Weights of a small GPT-style language model, trained from scratch on English Wikipedia: 10 heads of 64 (1 for keys and values), RMSNorm before each block.
MLP neurons of a small language model. Each row is named by its layer, matrix (gate and up: input weights) and neuron, and shows model dimensions 325-388. Each number is 128 + 32 x the weight over its row's rms, rounded and kept within 0 to 255. A neuron's up and down rows have the sign that makes its largest values positive.
A block is one neuron, or neurons of one layer that tend to fire together. Before each block is what it responds to, as a language model described it from the Wikipedia text at the highest values.

Noun-phrase head completion. The last token completing a noun or noun phrase, often technical heads like system, route, track, water, or word-final pieces such as -ization, -ham.
L3.gate1495 [130  75  97  90 115 117 113 123  93 130  81  72 150 150 126 132 119 167 153  93 103 132 132 165  89 158  81 134 144 114 137 104 115 147 151 116 148  68 181 165  94 111 147 121 143  60 135 162 131  80 118 200  98  43  81 116 206  96  80 177 121 123 100 106]
L3.up1495 [148 149 164 126  58 132 127 107  90 135 102 181 151 165 151 105  74 154  94 151 166 102  73 144 127 129 129 125 105 136  88  85 172 138  88  95 134 107 135 123 118 165  99 160 132 144 133  98 153 128  73 147 132 149  96 142  53  47 150 100  60 146 128 139]
L3.gate2168 [175 121 166 134 106 102 110 145  98 119 120 137 161 108  84 133 150 199 136 139 174 100  88 118  84  66 105 150 152  76  79 143 121 164 145  95 139  91  89  93 115 126 101 147 131 148 102 125  70 113 182 119 166  65 131 162 152 128  86  96 149 128 120 111]
L3.up2168 [109 120 207 166 102 129 160 171 126 139 141 146 168 143  58 136 128 106  87  68 110  75  76 145  77 100 146 216 170  93 100 148  55 163 130 137 132 128 140 131 105 128  81 150 120 164 107 178 147 108 115 155 131  44 139 172 119 143 117 129  98 149  80 104]

Word-final subword completions. Final word-piece completing a multi-piece word, most often "ine" as in submarine, marine, turbine, Constantine, plus vehicles, missiles.
L4.gate198 [171 119 121  73  90 173 165 126  98  88 106 180  52 168 115 168 144 125 110 115 212  86 110 139 125 116 151 159 149 194 112 142 131 133 123 123 122 120 105 133 130 141 127  96 123 163  86 154 106 126 102 110 113 139 155 111 112 131 170 155 136  64 124 150]
L4.up198 [102 147 126 144  95 108 113 155 166 114 149 112 127 137 151 131 105  97 167  97 101  53 176  91 135 165 149 136  98 153 109  85 106  77 172  10 114 157 134  91 166 129 115 131  80 127 155 150 175 176  98  93 101 136 145 104 105  95 140 161 163 130 169 143]
L4.gate241 [ 77 132  98 119 120 151 186  99  96 161 129  94 119 161  98 141 144 125 117 123 128 143 129 118  91 114 118 124 152 128  57 113  85 192 139  82  89  69  86 123  97 109 183 157 146 159 139 140 117 105 120 141 128 112 103 150 134 155 144 156  82 133  80 125]
L4.up241 [ 94 131 129 163 142  80  86  84 157 164 121 140 116 117 153  82 114 102 126 114 130 136 109 123 141 179 155 145 133  60 121 170 140  89 123 150 101 104 106  94 146  80 141  56 104 130 141 154 151 112 110  98 163 145 164  63  91 140 147 103  90 167  99 134]
L4.gate828 [116 149 145 103 120  71  76 144  63 105 149 109 144 105 143 112 101  76  87  99  42  71 143 152 135 119  75  79 121 128 126 143 133  88 117  97 174  80 117 167 132 111 103 140 172 201 146 125  96 162 125 147 116 138 160 125 133 118 110 101 124 107 134  98]
L4.up828 [102 135 108 108 125 131 144 141 135 144 129 111  65 129  78 146  83  64 125 162 160  96 106 119 157 143 176 117 161 167  99  71 155 122 118  94  84 141 127 139 144 171 121 121 135 152 176 153 120  83 128 122 182  89 149  97 112 100 161 128  57  84  87 105]
L4.gate1080 [146 132 160 125 118 113 139 129 100 129 147 145 157  90 147 136  96 137 121 141 173 176  68 136 111  93 111 166 165 140 158 115 165 105  99 112 106 115  96 156 157 147  85  80  95 115 137 153 108  84 111 141 150 180  80 176 136 165  90 125  44 130  92 132]
L4.up1080 [111 142 149 110 129 172 180 117  94  55  84 103 156 129 120 163 107 134 121 112 129 142 131 163  84  75  87 127 150  98  93 121 143 108  98 111  94 148  88 155 130  87 107 186  94  88 150 151 142 127  29 176  95 147  50 166 109 135  62 164 132  93 105 181]
L4.gate1110 [114 143 135 195 160 138 146  65 140  91  65 116 112 128 136 135 110  77  63 119 128  87 104 117 146 130 113  77 116 109 144 199 169 120 190 138 128 135 114 125  84  93 131  84  96 160 134 104 104 138 120 150 139 172 143 122 150 138  89 102 198  64 176  63]
L4.up1110 [132 146  75 138 118 120 144 139 169  55 107 168 150 124  83 149 158 145 124 106 165  33 103  98 119 120 139 110 128 144 120 122 171 136 180 133 166  97 116 106 114 138 101 166  96 219 114  96 127 130 151 169  85 108 167 111 174  88  92 129 157 127 175 109]
L4.gate1843 [117 124  44 131  95 168 174 139 113 162 131 128 184 138 153 132 120 116 109 102 104 101 156  90 137 130 124 137 108 174 102 103 128 168 132 119 111 129 148 131 130 174 156  54 137 171  82 140 118 142 114 141 119 125 128  96 115 118  41 163 127  92 130 133]
L4.up1843 [ 90 101  78  82 115  81 101 124 133 190 118  69 180 138 118 112 112  52 148  32  44 160 108 114 101  60 135 172  75 123 160 155 155 113 104  69 126  94 122  76 138 118 174 134 155 130  94 187 165 102 143 126 110  99 135  69  87 114 149 214 114  68 113 138]
L4.gate1902 [112 121 154 177 114 108  65 113 132  81 182 109  53 106  54 159 146 150 107 111 152 113  87 101 146 171 128 105 104 112 121 108 123  87 112 109 140 126 133 114 131 129  54 122 124 150 125 117 128  55 127  97 132 149 172 133 101 160 154 145 135 109 152 118]
L4.up1902 [139 104 138  44 110 148  53 142  88 143 162 108 139  99 156 164 136 198 145 163 153 146 116  99 105 157 162  62 179 113  83 120 156 147 179 119  99 135  84 102 152 169  69 148 140 126  91 158 177 153 122 121 127 129 110  93  53 191 145 149 133 147 157 175]
L4.gate2274 [174 113 111 100 138 156 136 187 124 138 139 133 133 151 199  93  73 168 183 112 131 110  67 135 133 104  77 157 156 120  72 156 112  70 104  48  91  80 142 135 127 137  41 151 101 139 165 134  99 180 132 126  88 138 115 100  96 135  76 174 106 166 164 175]
L4.up2274 [183 156 123  93 144 148 116 166 128 131 130 103 222 164 106 162 121 138 127 126  66 134 128 111  98 138 122 134 161 164 148  98 141 173 113  85 150  76  91 136 102 199 135  69 143 121  99 178 113 113 144 117 126 127  86 149 143 116 138 143 172 142 116 121]

Model and date numerals. Digits or the space opening a number or code in technical, military, aviation and vehicle text, such as Rotax 916, MR-760, the 1 of 1943.
L3.gate1849 [ 97 165 107 107  92  88 108 141 135 131 104 125 116 144 136 161 123 158 111 138 189  79  80 155 145  66 109 146 168  85 125 117 134 165  82 121 142  88 116 105 157 118  71 113 103 148 138 125 113 117 123 143 135 123 119  79 101 154 100 134  83  60 152  66]
L3.up1849 [104 116  75 110 105 107 159 184 148  81 159  96 154 151 202  86 128 174  70 111 176  89 129 158  54 131 130 158 116 155 116 184 186 149  88 109 104 151 102 171 132 151 136 116 177 119  93 190 160 179 183 161 139 149  85 141 143 183 127 135  61  98  59 141]
L3.gate2292 [144 108 179  93 124  84  38 160  84 132 117 102  90 129 138  75 142 113 115 152 139  54 126 132 156  79 108  55 144 169  88 115 169 141 190 119 101 122 157 132 109 112 137 109  79 151 112 118 142 167 113 171 130 116  81 192 138 149 118 144 143 111 149 131]
L3.up2292 [143 147 101 118 157 153 112  96 141 158 111  83 142 110 128 139 101 201  96  93 168 121 148  99 139 139  83 198 146 148 138 126 140 168  62 106 156 117 145 149  88 147 118 147 132 130 105 154  85 163  98 171  86 138 173 128  58 160 166  65 112 117 106 114]

Word piece after an. Second word-piece of a word split after a short first fragment, especially after "an"/"a": an|ch|or, an|om|ia, an|ec|dotes, a|ux|iliary.
L5.gate46 [119  81 130 127  95 101 100 176 121 119  61 144 107 121 134 140  96 122 147 152 125  97 104 130 107 168 185 109 139 131 160 110 198 109 179  89 114 106 104 104 154 193 122  87  80 144 170  97 152  94 166 153 145 159 112 212 151 121  91 136  87 102 128 146]
L5.up46 [107 120  97 131 100 175 180 103 141 146 144 105 157 140 154 141 112 116  98 200 112 146 132 151 119  95  82 114  94 133 197  90 168 132 114 173  91 136 149 129 107  59  95 101 163 137 119 127  97 108 118 123  97 151 199 140  94 105 132 183 170 106 111 137]
L5.gate283 [110 106 100  80 142 148  44 121 121 129  59 125  64 106 107 136  66 147 143 121 102 130 136 200 123  83 159 163 140 147  94  60 146  87 199 141  84 106 181 133 111 134 188  71 106 115 111 106 134  91  96 132 152  93 113 114 111 203 153 174  81 133 141 132]
L5.up283 [142 153  88 106 132 147 133 121 112 117 167 109 118 157 124  32 126 157  90  76  73 164 171 153 116 159 138 184 165 146 109  78  94  96 135 140 100 149 141 111  90 132 123 122  65  74 134 173 148 111 100 133 132 145 117 155 116 170 226 122  78 106 101 145]
L5.gate422 [ 90 126  79 108  86  91 116 186 110  86 137 181 102 120 147 140 113 120 157 132 132 106  97 160 120 101 108 136 121 120 105 124  64 107 175 130  91 129 152 120 119  59 130 116 133 159 121 119 123 109 127 109 164 130 141 110 148 155 110 147  69 111 174 160]
L5.up422 [106 119  97 106  97 143 107 138 172 106 104 179 107 142 133 133 121 106  99 195 100 204 137 143  83 120 184 209 140 112 145 122 179 147 167 163  93  82 139  83 133 133 183  66 126 136 119 193 188 207 141 115 146  96  99 130 118 251 116 142 112  95 102 127]
L5.gate2089 [ 78 117 162 141  99 113 102  91 114  77  92 113 121 131 169  70 142 150 149 147 118 120 147 172  80 132 136 113 120 147 137  95 123  90 128  95 153 164 133 152  84 114 119  34 120 147 119 158 125 144 127 112 197 168  82  95  81 142 108  97 148  96 126 113]
L5.up2089 [166 133 128 101 139 111 102  97 142 125  95 149 138 138 130 140 105 142 138 154 141 114 100 168 127  95 167 221 160  75 119 105 140  91  92 115  98 152  90 146 152  72 137  83 137 144 195 155  43  90 125 128 127 141  81 141 120  97 140 120 131  14 145  91]

Mid-word second fragments. Word-piece tokens that continue a word split after a short opening piece, like an+om (anomic), an+ch (anchor), dec+e (deceased), c+iv (civic).
L4.gate79 [ 97  97 127 160 110 160  63 130 181 125 142 124 148  86 143 193 120 113 146 149 141  72  88 133  93 142  87  91 100 127 149 126 136  94 137 128  66 108 114 110 159 111 120 118 131 161 163 167  95 135 145 168  48 117 146 104 207 160 144 147 116 165 132 130]
L4.up79 [ 98 134 132 160 107 130 145 157  75 115 164 107  73 131 123 141  97 142 114 126 132  76 164 119 151  89 112 136  82 192 173  78  66 154 158 148  89 181 124 212 179 196  73 172 118 101 105 125 144 151 123 112 100 135 141 122 133 139 132 159 121 119 150 178]
L4.gate97 [ 92 156 152 144 104 143  59 155 180  41 118 149  87  44 106  69 168 113  98 141 116  75 152 100 137 125 124 137 103 113 156 138 180 141 184 163  51 108 110 120 138  90  86 107 122 186  91 145 140 151 168 150  59  92 145  87 161 124 132 153 170 107 136 127]
L4.up97 [139 131 184 151 138 155  86 102 124  92 133  89 139 128 167 129 107 179 100  98 170  88 131 129 119 121 120 136  93 117 148 122 141 165 129 105 126 144 137 169  95 100 122 101  86 151 164 144 161 137  90 103 137 162 119 177 158 138 113 147 141 105 131 139]
L4.gate1056 [ 52 150 137 125 135  87  66 128 152  46 120 122 129 131 114  57  97 151 136 140 130 144  78 160 126 157 168  77 163  73  80 172 226 141 139 177 138 128 142 114 120 107 168  93 103 136 122 118 149 131 102  96 152 129 116 171 191 145  76 190 100 112 129 110]
L4.up1056 [108 166  94 132  75 146 120 127 115 139 153 109 122 140 178  68 204  91 148  98 129  91 133 129 101  70 157 172 155 131  93 128 147 122 107 148 143 174 143 118 143 186 142 113 139 119 105 154 126 183  52 190 135 158 131 140 141  65  94 120 130 133  99 134]
L4.gate1165 [127 152 107 184 156 120 126 181  80  96 160 194 133  93 112  61  96 135 143 130  77 162  93 179  68 154 164 114  91 191 131  57 158 113 128 208 136  98  87 140  94 110 141 156  83 147 108 121 192 129 149  75 115  96 148 176 128 114 112 108 112 101  98 140]
L4.up1165 [127 113 139 209 108 183 146 197  26 158 190 110 146 148 116 102 111 102 112 150  65 135 120 105 161 165 111 150 111 135  96  89 143 144  98 132 189 183 144  76  82 168 131 111 131  97 124 100 145 168 122 115 106 138 208 124 146 114 165 133 164 141 115 161]
L4.gate1690 [138  98 148 140 134 161  66 171 114 112  84 186  88 160  80 129 112 183 120  88  89 172 109 144 132 124  83 116 139 121 138 121 211 126 183 113 123  95 157 116  49 143  75 103  39 143 103 122 183 131 123  73  66  95 111  67  95 139 127 150 129 191 157  77]
L4.up1690 [146 158  73 160 103 103 198 116  90 159 123  92 152 159 178 139 129 134 116 149 128 114  95 147 124 128 139 129 113 136 161 168 111 153 147 151 133 125 136 180 121 145 153 178 169  99 126 163 128 152 165  98 142  89 117 156 129 165 140 109 111 116 139 168]
L4.gate2112 [143 112 159 146 108 180 187 120 138  69  84 100 165 106 140  82  74  75 105 156  86 155  96 163  76 117 125 136 111 116 164 176 186  81 178 135 116 146 119 135 142 163 152 114  75 121 136 151 110 128 113 123 178 132  91 169 161 113 187 135  93 158 104 121]
L4.up2112 [ 70 156  50 155  25 166 109 114 175  98 149 133 100  97  86  73 126 175  60 150 148 113 126 106 123 137 128 145 123 147  78 106  92 146 199 138 138 172 123 179 141  99 131 110 133 160 135 113  76 103  91  92  63  98 130 193 194 144 147 134 146 155 168 127]
L4.gate2330 [ 82 220 166 148 101 103 129  68  81  83 134 113 136 102 111 133 113  80  86 199 152  60 114 208 136 134 110 117 106 158 132  99 197 110  85 137 132 114 141 103 153 136 166 140 128 151  78 130 135 176 175 146 142  27 166 140 149 166 104 183 130 111  86  77]
L4.up2330 [102  99 114 109 119 129 107 193 141  85 155 146 151 124 106 114 100 120 171  99 107 141 116 177 155 176 176 151 122 178 158 129 166 145 166 149 127 188  68 139 166 179 158 126 104 101 137 135 164 145  76  67 157 153 114 132 120 156 124 126 122 129 131  99]
L4.gate2466 [152 186 124  74  87 132  96 135  83 107 102 132 119 125 101 148  92 135 124 191 160  96 157 173 131 156 100 161  90 165  96  85 129 100 178 124  66  96 148 130 161 143 171 154 124 140 106 116 141 107 103 148 177 166 127 154 121 128  43 130 128 116 144 153]
L4.up2466 [ 72 114 110 155  88 142  65  92 111 129 113  97 131 131  58 129 154 110 122 157 114 101 107 147 123  54 133 128 168 162 110 117 114 133 175 138 122 123  91 121 113 147 191 163 117 113  92 163 153 109 142 177 110 139 112 145  65 131 103 140  95 110  85 114]

Noun-completing word pieces. Word-final suffix pieces that finish a longer word split into parts, mostly abstract nouns such as restor-ation, reconst-ruction, explos-ion, invest-ment.
L4.gate75 [124 143 172 121 122  89 145 165 122 190  70 160 159 169 128  97 137 102 104  83 134 175  74 138 166 124 182 166 113 154 116 157 159 107 184 127 157  70  43 176 143 104 128  83 120 118 129 135 141 122 113 135 157 117 124 142 152  79 146 118  87 204  84 138]
L4.up75 [168 154 151 104 117 104 115  99 116  87 138 214 135 121 187 169 164  94 121 139  72 160 116 126 127 151 152  90 164 145 132 122 135 147 133 100 128 131 121 126 160 164 120 144  78 131 163 149 110 150 118  75 124 164 155 120 100 135 111 114 136 135  91  78]
L4.gate1773 [ 87 139 126 131 131 140  95 117 145 155 105  97  83 201 125  83 121  98 106  87 176 139 132 161 142 146 167 122 159 105 101 114 151 151 111 177 163  98  82 155 155 127 178 117 117 136 103  57  85  58 166 158 153 182 130 108 133 141 142  82 141 148 114 159]
L4.up1773 [125 171 105 224  99 144 124 174 115 138 157 146 159 149  84 157 111 141 141 142 199 170 179 136 120 142 106 154 164 111 149 104 114 136  55 160 144 138 114 102 129 113 102 133  83  93 115  84  97  91  75 144 144 128 153 125 163 151 172 147 138 131  84 122]
L4.gate1813 [ 39 188 137 130 151  87  84  95  23 156 111  81 157 134 111 104  76 129 208  90 149  84 123 163 116 182  98 102 158 154 111 165 164  98 159 115 178  88 102 117 130 106 182 114 101 163 117  56 103 118 127 118 115 151 121 120 161 137 124 129  87 172 130  96]
L4.up1813 [110 150 165 149 135 136 203 121 191 157 105 131 105 177 146 143 108 116 119 158 104 158  80 106 150 138 111 157 120 144  96 108 117 163 143 173 146 158 169 173 129 114 116 113  88 147  64 101 157  97 132 158  92  94 140  96 150 133 181  91 120  99  99 141]
L4.gate2033 [ 71 128 173 137 108 125 134 126  70 127 191 124 162 157  82 118 156 159  93 184 205  98  72 179 110 131  90  92 100  89  91 177 166 156  70 167 152 102  91 157 106 156 156 116 109 144 140  76 141 139 148 179 128  90 153 168 158 193 136 121 190  87  99 127]
L4.up2033 [128 152 170 142 183 164 168 150 133 129 164 121 110 137 123  76 106 103 160 122 132 131 142 142 121 129 135 165 176 117 152 195  93 144  81 115 123 107 128 187 155 178  87 109 101  83 129 114 112 121  97 122 137  88 142  75 116 118 130 123 138  35 136 158]
L4.gate2201 [117 112 112 199 172  92 133  80 144 129 139 108 159 151 105  38 120 145 117 110 159 143  76 116 188 147 159  90 152 101 158 132 178 131  90 169 133  93  96 163 155 114 127 202 148 102  52  96 118 113 139 172 154 132 147 122 126 165  71  93 164 177 164 108]
L4.up2201 [110 126 113 154 134 137 153 177 105 137 146 192 149  91 104  86 190 170 119 166 133  87 122 116 169 177  72 101 105  65 138 115 101 132 125 164 114  99 101 111 170 108 137 101  88  90 144  52 147 130 119  92  96 144 152 170  92 125 141  84 147 107 139 133]
L4.gate2284 [ 67 147 158  98 116 126 140 110 131  92 119 151 184 132  94 153 105 139  77 104 187 133 114 180 110 119 117 159 115  82 144 120 139 149 159 140  77  53 103 135 132  97 147 194 134 145 112 115  96 172 108 136 137 108 120 109 141 162  54 155 159 131 166  47]
L4.up2284 [133  93 122  99 100 110 106 109 114 184 156 158 113  90 139 104 147 139 162 166 117  89 132  89 118 138 119  87 155  98 108 107 114 162 165 174  75 126 121 150 188 178 167 146 135 132 112 161 154 153  88 106 116  91 176  80  91 136 152 128 136 103 118 145]
L4.gate2289 [124 115 181 190  97  89 145 155 125 125 139 131 144 139 135  93 142 124 163 120 163 111 102 165  35 174 132 137 106 106 158  76 223 129 148 114 132 113 198 108 165  90  91 158 129  87 151 154  84 168 151 193 128 176 122 116 138 116 124  55 162 105 169  89]
L4.up2289 [101 113  70 153 105 137 163 162 128 107  91 152 142 141  97 142 155 159 129 143 136  91 106 103 102 167  15 163 168 122 149 167 152 122 128 158 148 155 153 120 156 188 133  51  52 109  67 142 174 155  64 199 152 138 104 123 135 159 124  90  98 135 150  75]
L4.gate2492 [107  71 159 101 158 102  64  93  91 120  77 155 140 122 114 103 117 175 142 123 112 104  78 124 148 124 103 123 159  70 117  94 145 131  94 124 142  73  96 141 122 101 141 173 171 147 101 167 113 105 173 179 105 133  77  67  87 159  94 162 143 134 149 156]
L4.up2492 [ 80 109 162 127  90 151 132 160 140 184 182 120 137 140  95 157 151 120 137  84 196 129 159 156  81 147 125 124 120 141 182 221 119 102 145 194 109 108 109 143 220 168 130 100 126 157 131 115 163 128 159 139 133  69 115  88  88  96 141 160 174 127 166 170]

Word pieces and noun suffixes. Fires on word-piece tokens, chiefly a lone initial L/l after a quote, bracket or heading (l-ife, (L-ondon), and suffixes ending split nouns (-ation, -ure, -al).
L5.gate723 [151  82 115  62 135  31 166 149  82 102 133  99  87 126  96  96 130 107 188  70 141 117 166 142 120 133 138 126 125 110 122 120 136 172 110  25  67 105 147 122 159 112 125  79 123 172 129 159  76 124 207  81 181 139 119 146  81 149  95 158 139 140 133 166]
L5.up723 [123 104  77  91 184 134 123 186  71 126 147 116 159  88 108 110 147 161  99 101  78 137 120 101  89 139  66 115 124 106 117 140 148 112  92 117  90  97  99 108 199  99 135 150 129 120 138  80 128  74 140 157  89  99 141  77  99 120  62 143  92 131 106 156]
L5.gate1252 [126 148 136 116 103 139 166  77 116  88 141 145 148 172 111 123 173 154 128 144 153 103 108 106 103 124 140 145 174  58 134 105 236 180  93 131  95 148 191 170 219  95  98 134 112 122 116 127 137 100 171 149 113  95 123 132 163 125  62  93 129 176 135 140]
L5.up1252 [144 108 121 143 147 134  97  83  99 114 160 150  90 224 139  96 169 116 210 114 124 121 194 161 128  83  94 176 119 120 131  86 150 136 108 179 138 157 142 120 184 123 115 130 136 119  93 134 146 145 111 116 110 161 103 163 115 124 160 125 133 114 123 158]
L5.gate1793 [150 161 160 134 109 126 113 115 142 122 122 223 135  98  80 162 175 113 167  96 168 102  51 175  91 147 115 118 120  88 187 122 146  94 153  89 130 140 129 160 123 149  85 168 122 112 153 121 129 108 191 153 176 206 109 131 135 157 100 109 117 121  86  76]
L5.up1793 [133 125 136 141 178 135 139  99 136 138 141 161 129 144 123 113 154 155 146 138 110 151 114 155 157 113 119 159 145  94 136  96 175 119 110 121 132  97 150 116 161 169 155 166 116 115 154  71 119 150 145 170 109 102 121 144 191 105 132 157 137 142  68 166]
L5.gate2046 [171 115  92 130  86 124  75 174 114 122  61 192 127 160 130 131  83 146 102 111  66  96 163 129 144 120 132 209 156 110 134  97 184 112 163 165 121 172  98 172 141 118 152 136 140 148 153 145 129 119  88 155 124 116  17 101 173 177 126 115 117 158 121  81]
L5.up2046 [115  80 146 181 124 145  88 107 166  88 117 217 137 135 112 100 150  60  82 103  84 104 105 125 106 154 114 155  53 100 105 147 153  73  89 157  80  85 146 119 174 122 129 113 170 121 136  57 110  71  79 155 106 131  87  99  92 126  93 135 126 152 134 118]